{
  "num_hidden_layers": 14,
  "intermediate_size": 768,
  "norm_place": "pre",
  "rope_theta": 6460.0,
  "bias": "all",
  "init_std_down": 0.0,
  "lr_mult_o": 4.0,
  "beta1": 0.93,
  "warmup_steps": 200,
  "batch_tokens": 32768,
  "max_seq_len": 512
}
MLP neurons of a small language model. Each row is named by its layer, matrix (up: input weights) and neuron, and shows model dimensions 64-159. Each number is 500 + 40 x the weight over its row's rms, rounded and kept within 0 to 999. Numbers have three digits each.
After each neuron's rows, "fires in" lists the words (lower case) most often at its 100 highest values on Wikipedia text that the model never trained on.

L3.up333:455579466493434505526476520434487509559467544520468508412483509468463499519547512470503498468460539530502468434456525505535462483557509502478509466533586530414553440444458548435461510458480487476525602547509443514523528539495546469538537552556465465538575457510444560481508463470488522521
fires in: "december", "while", "age", "manager", "may"

L2.up711:487428461575496555492494523483489514441453505520578514510555428467527511549476437532566517449574493472524482432523441520443495504512563469506436505542497530549575569527525437563560510462524444448550447497506550533499526574470469521492536537556460530550527485464557537492476585466457498396
fires in: "to", "civil", "captain", "kept"

L3.up78:501471498536534514563560555496507515533504475483464475510514493505513540469458463552528455497544469443487508475440444527585457535489474474453554485452580594571525500397528531566473456504536517468517530534495507500561500488484504543495467416502460480491524538472466550517478540522501540472
fires in: "left", "worked", "returned", "captain", "joined", "scored"

L2.up265:518489489507544444528513489427472584507476501503534432460525441477520531451495482438560469527536471565511510524488515453493584544498511426476473516489504492510537482436475474479540435552534554560574534518538564448470473449428449565494534506492452475490480457523457524507488492488474541478
fires in: "name", "van", "vanity", "vanina", "saterland"

L10.up109:488533477461460511593494474447480460435527536494469506527592469471539452446473548511564498550483453478487493496436519508533468492550581468511478481540574525512513550536436482551506504561505507518541494557468491451529582474478473481510468387417535494487520499513541538478453526476512507476
fires in: "of", "for", "over", "netherlands"

L9.up403:564467484530415505443515542457451487515468522482562445512530559467452431478455494486547584454528490511450494443468536509478509472516490597441537535542514502510507582446469518450540472564587551511541589496409510458460479468498490442501496515464505517546521537488563474475509548541502540456
fires in: "to", "cannot"

L3.up575:494508514506504553508510564498445469523453543512556515516526596453522487546430516428500481465530517463497435488471517467519463476480495467503514462514536537488556539476502503439437572538524562472501560464436611483475583483532454500449490486543528579506557479557457543495498499477519479465
fires in: "there", "then", "lost", "spread", "largest", "further"

L2.up741:514481554485506511450472413472495579547532507501419525482560520484545566510543510555441480500508556533480467484570525527485495488502561504455516510466471494446452490525502478488492493472551551463490357482550440456498486509462472541543477505546542505432548488574583510522520519550481445484
fires in: "british", "american", "component", "japanese", "washington", "management"